Part of a small language model's weights: 16 layers, vocabulary 16384.
MLP neurons of a small language model. Each row is named by its layer, matrix (down: output weights) and neuron, and shows model dimensions 256-511. Each number is 500 + 25 x the weight over its row's rms, rounded and kept within 0 to 999. Numbers have three digits each.
A block is one neuron, or neurons of one layer that tend to fire together. Before each block is what it responds to, as a language model described it from the Wikipedia text at the highest values.

Clause-opening prepositions
L8.down623:584513482497486522550509515459537507466463548518479472482500547520533494447539539490466495490473484541522499519536476529477456546479517515464519506480478505490495588521531476532476466480506506494495525472544518488480526497488492501537498533463491507479484523472459503532496513489533474458471529523530487509518489491516499495505521485536516521471495530501473527490467511523491457498502530519506470521508507518507469487489502462520517503457502513526527519469503502516469500527508486506509531452457491472481465509508522476458493505497472480520479472508480513555493486444491513553514492534502470548525471533528458495472478522560446499493465550524472522523518469507514500487503521494548506497483504491532498506506500502526483511501554503524484481476483489471470532521549497

Media and publishing words
L3.down383:518502492470505507518503530520506465464533475496494503515513468504493473489467488499539503505483533474499533529511492454490516479489492529522521476504490528479509470503502519527495546483531497506466490466487504490497467473477537507496477489504506487473551453510509517494518494471469479483491517483513457482498496493489483477504510511522486497505481513521434512482453527511472505536516519490502503552519504492563491467459484476452500509491521497510500495485510502526483483524477519502495513478480485519505446483484527503513486520515517515475443492525566533547470511508505492439461487510488517509520500489517515564509484487506491485547514528492492493509546506514486531542489508515443499519486504548511485535528534524507493530521497545480518477482482470492491493513508495
L3.down1770:474447554512492500484461495491461517508540491465481520519495514533465467513493488520521508498511491508449513450524523537494463519482502475524495465537497483498495551475511481515537488480512473452521522515497442489507492490473474528497534498510511482529511504442530476509520529482486503541515494509454474518500481481503484451524514511472478505544481492515484504463494458498496505484530480479466528528518477503513474533474533515515474481464505509475548536487507460492475479489493515514506470525500529515519485484497528540483473517482480468490487511501547537494534484491492498511487530558504461488517552525500522533515528507521495513499510485480493497526527491517515513527464524526514462421509481495492526474480501523520530530504467483484494504498486474517488480504455565
L3.down2587:479502550492480531484546518504502507469515507482547496455535496476500495465529496501504460491525469531449493526537483503496505476501527515505532538498527466521457505489457531519494525454477481508482505493517462497525507459505465475502550512496486484504495488488501500494519484510468497502477483475475517490478519509518465473504497476541494463512505510495489515486501502506484496508481524464507523505483493485515536461510504482487507562494510542517512511502525504544501509494499532520522478540463505499542520525479490459500505540491500506518512495465513486487452495490491527494518489532474499517498512488474449520473501524482505502506496495485494503526515488522522496463506478517494509481542513492508516484501485452505511516451498509503430466490518492500483463490501459
L3.down3030:507498497513471491554540510498539511513508546505539493554503475552475467483513439508471511466496508554521474506505486502513490490510456503555488535508523502532485488484456509426540510509509478471506488499456475455489514490469522458476477524487552535501515489488500501480512498497493504458527492489477478492534447503488505484529502489459515531519511520505470510455516533475516531478502485461538488500482548501476531483484507501517538544488491503505534506497495491497503481540481512491482467523510480480517472469492489506430491516502507515520544497483515509490503506501500524493477540558446474504500491469517484492534519516500474496483490483472530504482498510545525492491530517474465504455453461549461540521491471504499518539453476514478496505520455499501458488513464494

Light verbs in collocations
L3.down1357:532536507504526474478477506489484460488476481493521468506520546523508503489496517540554494490482472491542504489468516537516521503521524523499523487490501504486552503480509484529478489517503488458530482442485537487513522477564457484532519461485496512480530491489485498504502507519483537517466521473495461551519488523542535443456514467488509490503494478490470499500481491473551501494490512477486438493516487518565531496515512477485468506477512532478531480524518502505512520502493486530496521506568478454520486518514496485460522470517505535443485467522443504492487506498503507530495465515505451539508485501481496530557477479460498450521481484520493516508526505464440460467443491489496510529482526478544543457499547508521486499526487487498468511503498512497488454425538501
L3.down1400:517515495503494490510492475473535535491478516532524500475512516497476511509508519514530496494490456468487482469505501513455510483506470525477521511500516481502513477488521503463473498452437509522528528525513499510478496507473516542510477489476457541462498515465527489514511472491494511465461566502477517492512495510509522494491524490477516484486539561510505508491487472514543506483506466489521504495516494494519539495518510443474534503573512472485502495520511518503482465468429513521484532573520510479496472451509467481544531529481497459480450502513480537491527540541506480478449484517530488488513499508536520460490510530473459504541490484521530514488493477502471476474547541533502494496495467507467472493490496482518538494472514513515527493469509509476467504509479531
L3.down2447:473497525513541512470520509459502514507505510496480528548471556456465503494515525499446487519500487516511506508526535490488538445469481494497496507514468495541501473478465468480537475463463470511489476514476566514493467533550513467507502491508492460484492516493522474443475473501504483481527506510506509509541513512505543513519529520424493531528528503506479525461542512478467534481496474500426469502524502493490476495560524472463540494505511510510532457475577458492488517444458530501490492512467480481483489512492493500516501446527563460456536510501491473503512444538516515525532485484511525532481561504509488479488458481526518484507458524497500541456472473500496542464524540508518482484505499505504494497500489498534509498526464513493472491488517497483510500483487474
L3.down2799:492483518505499495427486529526517548485445455523486506521493500469490527522499517526482528514472504512472509493467454495524492504511518493471503521492491532508501468521484495502505437468482547484477466541481490500458511478497493486516538494515502518492498466486488494507500495495450497464503501483521510541494487480491544512448491502479499525538446501513487489516488507445495526520518461522489514512510475529510547546536503486511501475504507472501484438489503494517480496444512461497497514514534508484476503526508536507482478473512534443489477469514462523470524521487494518487478479496448456486473490485466493457513516536475510505555476502505571552533481461488474476531505527492503446515496488538457540531484496473498472493520510488510463503519479519516505455482492524

Media and broadcast nouns
L2.down107:498499504506510501520486513532487503535525501466494563497478507521487523560505546545476505503518505507521485479468483485523514501515517493482523471521522500442522530477471488503541509531520491532502472506488516516475511511486495487497509508470504530553522508488511526533480507519503529535527543518440450501549449541461451489524480455475516449499516569485462510498526497462501498498463544486475437533527505476517487497468489512553475490443503510444481549484520485518486504510473506526526505488522504476501483474480505500472491471474461531531538496505523539557522499528490465520526504509547453484493489526499527511532550506498479538510498465514522496544507528507481480478511473521459484493491517508494468482489533471537500540510506501501458562514532495528493472463497453
L2.down626:480488521473494482508523476504501500474517484481449507489533475483479513481480500517481529489507477536490477505455517542467483525521492489530445494477495527513484495447504498514537460531468539463468523506540504503475498497513478504494481549483506502541513491487496500489481492531521477518492464543484523492530515481520448480549510513485501492551492515434461510529493475519471509509512517503445482519539498488513496476500505435494498484499542511475522495526495436518518474502463535562485506473512505491507478523473503516484451543515482491441526507545528488492448511433487484493501504507503492486486544523508514505488488516547457449541483515528515567480493523504539493534535464534468519499471510501533550484488488504519524548509507507426519455493443473542502525510516487
L2.down777:489518485497511529515518518515514491521495521498510535486524498497476439473444505492510489509509469478479487471508502434536521520532520539447499521509489495498507504516520472446539509508552523473487532490492509491505479491494514558485475512461494512503517484509501542501517512482506487526551469475520537494482483502515454467504506480520490453536471559541477454533483519477506479517459507508494507519510495503485534509458508514498495468493537520480511488513492482534520505510520500518551503498479499488497515507527501491539529474454471505510527493501488474501485467496498520490520546515474533512507504526518470521509505526535465449461519493468509491480494536515541487477487500517494501511508499480509517530488469514495502507478464482514502482467478513488514529471467511
L2.down845:523473495479462510527476489507499487519510514478478488531518511481494491494486489485481521529510492468490465536515511555431496528525514519483521530501504477474495490526498519525481531487510522484486492511479508494440504519475595470539517505496524524462525486495511500498504511543464496559541529463494508495519502518501520485497454488492487531555526492511495467510536499468532541507489482498499516531515547511494471469533480485524458483443460499455482519512548489492480526507486530505548504477533486488472490473546530523510461513502535487504507546506537475547484542474549532496460513545478513551436471498517516524547467526480521494471505469520492483489495490498508505501505498457517507497505489479475530503507502522534568545499500482533481527479464499503488495514509512
L2.down1038:520484528551532498524473477491516509514509467525521498510495515467522499491500501530502459536509523547552509486466552490511531490524506499477553501524519497451504461479542524506520553497530499500508534482549492542473492474488471492523482496438518506528509490478523514495486572507504512512522482499501472541486515523478505479523500482499516477537509498529522500488540528521491537495535487514527481519462495537477490501515513492511505511491510500488487524498535489507487490487488473566487475517506525527524466537503512503499490554493525508496532540528542484500519558488502533521485526542531480476526529477493483498510495528510489509498488488526524450506520495501488507477441482512474543498491488544516485484483477521507536483478504499565560519480509477517503512486502462
L2.down1093:442503515476490545529472493492475516541510490503513527459521470522512517487486492516511526488499496498518507488471476498499520522500470461517513498564546508479474521501461464501489514474537551453480525560466530528514460480510473504490544513475513510456540467496498527480461470441473485517481518485508513476499497528481471464563440451469533492544461544524480493487534478520471486506495462480499526540516470473460460516508533507552504454496501552462481524516552483512538527512477488512476508489509488451543510521480467499464504500517495515484490502528508534497485479507484478518467457530520486489506507524504489531505511505506494507534481466533518522514460476496481480510495476502514486473485476481522492437459464548497491530530482515464503499500567442523495486508522473
L2.down1265:457537450507465476514480510485509543488508501486449482497482505501467485495506492515551496529524532465468514466530494524495477545483504512448490554473524484475477487480486511507497501451469491505508521515492487527481514519460477536512524530476502512478502495481532450520472508501472528510489495468522478505522516511535541539513473514507523493485482542481509497480502484553520477524523486521514513452540499523486455496520517500532512551485516504510474473477483541522535514499522461519499522488494503433536476502502518501540440484501509476470528503513519492473527473500453501478467478518511526521511498501491500463492506542500481498538519469515517502497526521481481480516518507525487524544460508498549506513516457467528490489523490447479526543536511506504459526472471493
L2.down1377:516488470498492449471538505428475540518497511494469503480491493548509490504527522485458473451527481438547467442498506522477440539505560483492449518462552466483496512496523498474502542503488496511515497501542513495466520477504467498499542542535517527529524492526534494458500523505550504499503478477486433524493421503457504505511481504492487532514488500502462459528509483435519518503470459529458514470447545507530479501480504481528465510512481534486488487499500507533486500558460513490508483498535494478540539519527523516490491490504463471487496494504486515499543523482526521509486505507534491512483496501474489495487502480492468476489430493539440544486488504506515483491475483475520504510484496516494465504527496484470494502537473522491507517579500503490492531480521482
L2.down1562:516438510519506522510537470497508513463474527453519502489547484484500455539508527559522495464517513498529490482502514510513496561516511565512503520491555505511499455522525517456472518452505485492520496482519534505467493502506499491486467473454499495512504489499526449545508493521535437468502458559497490464528490465504527496512483516430463517480494539475491504497475499505458503486532525485483523500486491516500507491506483496496490483470507517463495494518505541511538494472473490466550473504465512541517484499492503482501517488519499434545477455495460490486483506480480518479515495472547521482461509529499467495481524522549522526512484481499522512502493502489490460483520504503499492470485495509462473529468522505506535506527474487524535503499489532511506517523465498
L2.down1629:482466454509477461510459504496445498499517464534492510504519442479523508491525512475450514483547478488455476532511525521490465514497509536478505483527513502506475483479485461518505522480475499517532475508558478527528488533489513483508496498474496550524530499497475486501455463500500488504565477495536521510495543513476490514492514534485502507492512499522511468497480475496524536505496487487498529491484512488530496459458508483529527512527467502481502518520467483498510496526514541482549410511516497531502490511555527430483449522479515480542480528510460501508532434536481491528518458487500516521485490520476459495524521511531509485469508539508527523516493470495529513506504502461500526543484489484466525475488475493491508517512464509468500478519517495466475483524486536
L2.down1639:482488500498430476550529496532506511534536471495496511493517498522485462501471500501482500471508445522511504493549522512532479482511489507513505510511481531486450546506495542466515509479525469461532514463507524484477481493476474498495511487511513522468499525482493487516476527445479498501472471504485507563519494489442503461545483520527505503528475555482503516483500505544456537510471500470499483525489505489501484517447510488511531491501497508499533542487466461503473459487512542488472494535510499521513468507483507496504472514492500517482522505509520518553555505504532498493498493536456532468498532477483511479507546480476492458544500535478559498554522458489482448507498506533537508513513491483492517507487468521486537545486455508460485555539506500473487489466517507
L2.down1686:470506502532523497506476478475545546518567511473520496488489511448582527535515504490492469494518472458502480569544505467469485508495520466516474511481503505513482487499457528454494469500469526491452482493488500503496473479484453458517467504487520522504513506496464499493512520536427500501501498494506473470515508515460507481510515489534560493472490506584481436521507508523537506505495518529477522469535517526459482513505470482492522496524536481446488481471516470498494493479532468436518460515527504510479507518494544476476499516527506472480522510498515501506456539485475507560490506487509470503491478557494522545506498513465477462467478526545468520490492460576502470464509495482436489482464524459497477485455462482502523516536534536526490527479524514452521492556503474
L2.down1912:460495520512497513464482488494490489462492522485482499505508529472475528458531486510515497477493515449513492454471503505486509506512501522525487513553477505529488492516531526497515504487551503497504515505489494506464482513523506491440543490475528502522516503475512505500502494485509486535500526549503503495505520470463470553490488517499503519507497494482511505477500519466521504514517467467493508524466530508489501497480473528481489536502537476494502492489556490533479482544505485495484490493509529494536489496504482515560550488472511504503497518500507504519435489486478519479429487504488476529511517503471517460477496519518484494504481495514502547453542467511499509490495488474476486513450484499526479471470504492475527519501549534517481521507494502523487503494502518
L2.down2121:500484524484472498465542498511478487488515519508486478455507513506489538480535485495519503501490503499510501541480515518461472473515493536489501501520475506521479482504433506515517523495503538513452446549500523509466529482490492512453510501448567470499463473500481477506484450468498508487466491501473511492538535475502469517495478511481536538513517544515522454453476470524517551525525496501501531520525514499494516499543518509552534552532507511535494474469517551505488525441515554493526518513521522504472508478507494500522483512455507536488517493497496481508507461448507489498460526521529493517491481488539418480547495493461468526486506461542520501463503490479514521529538452507520492479487442493507506510466484503479548529497486497477504510504498480496505545488516534
L2.down2532:496536504512490500544496460466453530500486491460505500507506491453518506532509516485476456479526501484529475497525471527493466501472531489442480481476512515467520500469514551502540505487511483502514439481531493502484503490489503526485475517483500492516501480505486454526439477502488455499533502517528497476517499473505538511487525496519500490505488474560500464480537536527500503445536574548512499476542482507495486485505517504509512495525533490467509478455526496481503519519536524505452503473462503501473524486500482471489495475561461520473522474510489480488482483496534467508512537487515524490537470544525474502503475509448512495516528510496472503426506488503516499512483468454518536534531519531503494514485509502545513503502489538498519486445493519489490527552490516
L2.down2706:523492517508483498512527518521491498542502531493541511514514492505501504491511499463512483531503485522483467545512545440498446482476502535472529499497432483481482544475508505450501499500499481533526530454448525486528535484480511500544511538536510498509524484504473496508472460500500482525501492551494503523488499518473491454532500515495481499517496508525482472474545541528532507521446471515490519514531504509499495492456476499497485496500549535508508481503538462470487460524505516499505474527472484502496507531475524422497486526464513451471531457470509505470501511528561554476467465505504522505503441488527493497506496508511534503476498489514500499493495518460524534501518499500432476505519521502513509510500450493500470477483452491470511524517531506471496500498490503

Partitive "of" after "one"
L2.down123:518462557549496509497527529473509467548530497535487500561446538498504486445494508488461498509469512493506488472461521555504482528481514580507515445491459486507502497516479462559504490470494478448514519495482506557499504490457514500461510493541522470469454464510497527579479515454499493487475492491514521514514484498534472545482488501536491493491507510467470491509511499500540526514460507487468496540467492512497511539467504497515480507506509482524515501516509513469512530516494500461510486451508475473522473505517589504509492520459504487481475474453464473521493528488499495475478476466544480551496506504496496483517500495481490459506534536518457526488489516484479496500504477503508475497538489541482496465504519508508505487472517451494489476506523461520482476504546474
L2.down157:472519526525478508519512495498480493455500499475462534502508521481520508514516489546500495521462502497518468506515499499505495517491570541483529521479525460554545484521510481518479532517542516478510507470513485518529523504489492466477510460508465474513502517469478514498540508504493503532504484456536504499518546507494501542485485453499514462501523565491507483475496511504462459493494521518469482521519495507495540505473486540499488489500488485508513473516529505468475501552480528467494489483579492503489514525444490501518473477540518543540491512522497535458470489503481483494508509502470524542491516513501548465516476472495478496478506523479472527517473512509478522482515492514498486504496533516523475534493465537513506489494513433467507481477520545534468539456504504
L2.down158:467549472502526444528554528505528490538483513503528535494474491563533530487489515511513476507498501545504467513527491533535449529514490521497494517486500519487501500515460494552527511472489448499516529521546489541466507505513485515535513497478484459471509496529475546499455501541539505508470539496496535483517506488516477488455490525526474556502551488460525474501513510466475460515460519446531491498568546495488512527460475511450526509503520534504492509514451481491494537502504498490495506470517510510557528510534479514465514505524512513520532556502470521451509523501517480522465485480521479509514492508508457529476474484491512491500486503476477536484510510529437526474501489428538528500535492498482531435493509532499482466502538503474479461470538484492503504484482484
L2.down183:487528527503527479507504548513528427473466488511507478489516491525508465537496498476558491490521501515495524526525493504496520512543482482503482482509475491522520510525438517487535479471529493502471487519523524543451502496515539498505482518497517528537499460436528521512475478491512461501486502495556483506525503533492485513487475492473461483504481499505478463549531492550499484470465464519491482490458479486558503431491458473502519484493512499492506505497486517512527462536498536485434470469532498495508484506550484512506482495519492507464492437509465499473519514516486522527546458466532519523508497473485510474471512497556472489511443479503495490506497472478494488483468501500521488474463498517545495532500515512484479469490454464475477490505532499463477476544489475
L2.down279:509534526547493474524532522489473482472499451470515495491531482483507466534491505494518478504531513512499519484472498449564498469501528466514484435522501529531577512523476455516472490491510483542535527499459461500472470514496488529530489500474509422517506479503520520497454492515495505503494512515502511522495488464528510483505475486489443471520477501482454495495498518457458495520474529516528467511486532487527523516477476463538494532491511542504497483534473510455479537496541469490506502463533528478478521498483516494460535505526451569494468506472505470474509498518480505466496468488481470485500509454482491480526453508527491507490464508515508514486500518496444525490485500501489512508487461475500484513506507513514514490511458457509497466522519506480486472454482492
L2.down978:462503494487521536521542537472494487542500502482518539459538511456486493540506481500501504459501508487519520506506491496463539500499508509498477462493501499576515515486507479534546483517498497467486517529537459491513540506501525475540478474517469542492503520535518536504474432498578514525558523458495516500513523513506479480496472484483509516491463534504514483528510448529520478538507487523529498514502535481509518489552494487468503495505514499500545525492489503488500485492498496484475529493517495533520487470484523510512510485520505485484467499488452472491503515527475486501490496516484546471449499490467456518522503553522528521520532499440509441465477502515520495454484529447471473444488529459503509521512504500495507451535510470464529535515533461541467516494468490
L2.down1055:516489503493483531482540495498519486482521514490534531505470508519544512508494486542502463496466461495495517477494516517490483515477502564519503451517523539473488530509482486479488523502538493513532493498511518496483476560481521523469489523469501506483537489498499525511495472512550531476550483472537477480528531494521471519526556481500489523516486579472462475509493480500501486508482519500493510506496526519503478519485464501508506500523528471514463502498502487510462534501470493504443487558504496503527528512507483536529503526512471499478460451487478497492506478473478488518478531497515447505527497463462482522502481480492529536498515506431474467484500499518487517462516489519533519483512504473499492523503472485510502508479501472437466448516472501452534489472479488
L2.down1111:516501481547505503561480485508532512461503496476538515497492465517526503505486547468517485490555493497499520527478428489484468500531504491540536484457515547498502557526477517518463502503503464498550508508518458463493464438493509504537529482475506514508511503497546489521485523501531497500510503483554486467502567484533487490500504517511510558542509496501540435463533500497509479504501512481511453517520491536485481503475489546497482529485493506528551467510516486497452508509505485508482514544514514501542489483531559563482495498478475507484495499507477465477505499539459497495489477525481510498486489534515510509479475512467514447481495522485470515475504504515455484518493506501538499468474537527512492534512472477512502548534471544522472498526522510495508508502512492
L2.down1683:527468489493496513469477493555507508480492508515480516498481486531497473481515573526530465532567493538527499484538462483536560528489495501505552559537458520543509484475487527488495412501517495522490494490489482507482523469543522493500446525456519477513509467512506522460513505515517542534466504479495499518499460492514505501475518464489473531535528485471481528502502495510438557497481476476527467501525504505516531508476510479510509458517480443501510528533502484526502487497513527507475487457505493468506484499470488474515499475451444439494495473530503489501507519499515531513514461524477530488504492511544490466480449525526493502490478536447478489477510481523521514468504444502503507494495516530473457506514501466522536453490508490487502473496491517480494505532514488
L2.down2019:488515504485489491515543501493513480532524489525437556485502516520552506525528521534488467500463477515462518503475518497491492494467515508489523515489465559496533479543475481498488507450497462488514507477532505495465512503511538493493485492490470516469456503486494508497470487510537481518539480479540520509562502507559477489498478471489495543522529533458496497495467475488500496507474534503500488502507493516531563476467512497503501471480531521565530506521516526506498521477541549477497496516542537491505501522507507501472531529491525479441479494485432446469494548484505502525456410466499530516481465476530478514490449486478496443479523495493487511497511479521471508491533509482539478501487481525502495524505528486497517462457528481499473474470506519504521463504496441
L2.down2080:504485485503506488512462528491496536524528529569499496489489478536489527496463531532490503473514480522493500483492497505517511485506509515490486502541474495465495506503510503526481492466493481507471508512524496520495497510569450524454527519521480472488496537485478510480482491515484535508497494549521494489513515465497503488510542488546500523506483476473497532478458508456501549515515475495480491466471522498478519475477497496452491452480513503399560551495489505488500506493464427553527474524482491455490519488538505516529536549511451496461489446525503546452552500462496481502471511485510503517529473493472495541529477505490481517485528467506501541485523550510465488459489470467469499477484434504501497557508509449506463541497472537515490507476494492536489483534495507
L2.down2374:505473497473513502537470485472514485497527478489477534469499498482456520532504515511507507517506426503475500464472494458508475502500520509514499472522523505465472481482486545501511496467488489478527515476495495531487490526485491477518507494468529586504520522532455489549511494523480497532521467473486491492467477487527449543492487496495479501518476512502522493533499493458525525525518514511510541518476494510457476518480460489519498474483528512478519522520526522511496492511481479498513535481503524532509491527501479480497522517500450512505466511483470489499441463494486524516509510517506491527467486499494489480514468464488516479538463495510463502461464503550516516491475520531531458557487477484561509527471500491506505558460469518502461475500491513512507526517505492
L2.down2579:495513496516494489473494474483504470518493488469454519503514497538460532542510495518486499506490474514512457523446530489508504482541476473497440527487489518474515453510458519520540488506499537499483521498448490507496480561536499496449477515483526461520502547515505468524498510487514494518497528502522495492506515475520455486515478501448501494490463516549441529485493498489519484533531495519448495523483478499507497503536511522517475512567504456491533513484532538515463532485499535535466505483503509438459491524488512535460503500508484511456503477540520484464480496505489513487508499534512525535460489489501512479468493485519509490527468495532469511460476520493529467513482488522481510521533487508539502507494516512539500510483491473490489507492482498509485463526493504
L2.down2679:553498547478478455423495489525514498495534454486516469502539447469496487484498509453529482504434525501439482498492522506486500527488549505530549427488530507514504493473510490509436483481512476524487510488489459474502515460475509502497484520499509470493504530538485482512514511474518526522471470515472496531514490535474527499504497560512496493472526534525510503487548508477517441534511528541483474509529531526462529514495516447476511514511543475552530482491495521473475504537513468486508487496530508494495532517515527496539501521515479483497519495490505498545494482531447478456516533471484502470484501491493483497490523496483511523534490516464492475489516477508476508511508533513522472517524459429515531525480481447535465507503493501455504480486517505553523502513523510
L2.down2755:501597519538497496492474531500495515501499492491492503535490489482485467510530493504493512489531529502473524511473509497489463482511508482498526529456483513431507517473479503498448437485524483519512490507483503460502511476483546507475509479497510469514485499531479484506459525473507532514495513467490514507485463493484511530525500495506448517519473542484497514479545490472516496487480510470477483507511468489514509482516450489524544496520496503453520473490450493522489509512484535553476486512499514517538460499447544504514497521537501546507493466489484466527492511528539500502479468462495527535523443530497457505518449510466478519497524544501464501523437518503499475501479497506503468473507551453526489498511524482482509496493495488458478506506470459464502448497506494
L2.down2800:519486506531499511500508516478518450527507482501483522504503447513552474543505526555518550551503489508528492548534522515540504518514456528519489529485508514510524489482470502478455477496508506536487483468528504524467500462479544487537488496556452522497437487496523489477480484503492554521504520507493501451546494438524501496496501494493483497476504493468489499465485500502490534481446485557489433506482494507520529508536498487524495471457440513499534475448451470527504507517482486477522497497503496498458501514512491498514538540456530494481439471483501517470514504477464528498522469467490527540481533474512481476512462491485482480479473515504478509464542540540483490515508505502501492497525489510498525504512500482509532477547524465482504529494513501475521488546486510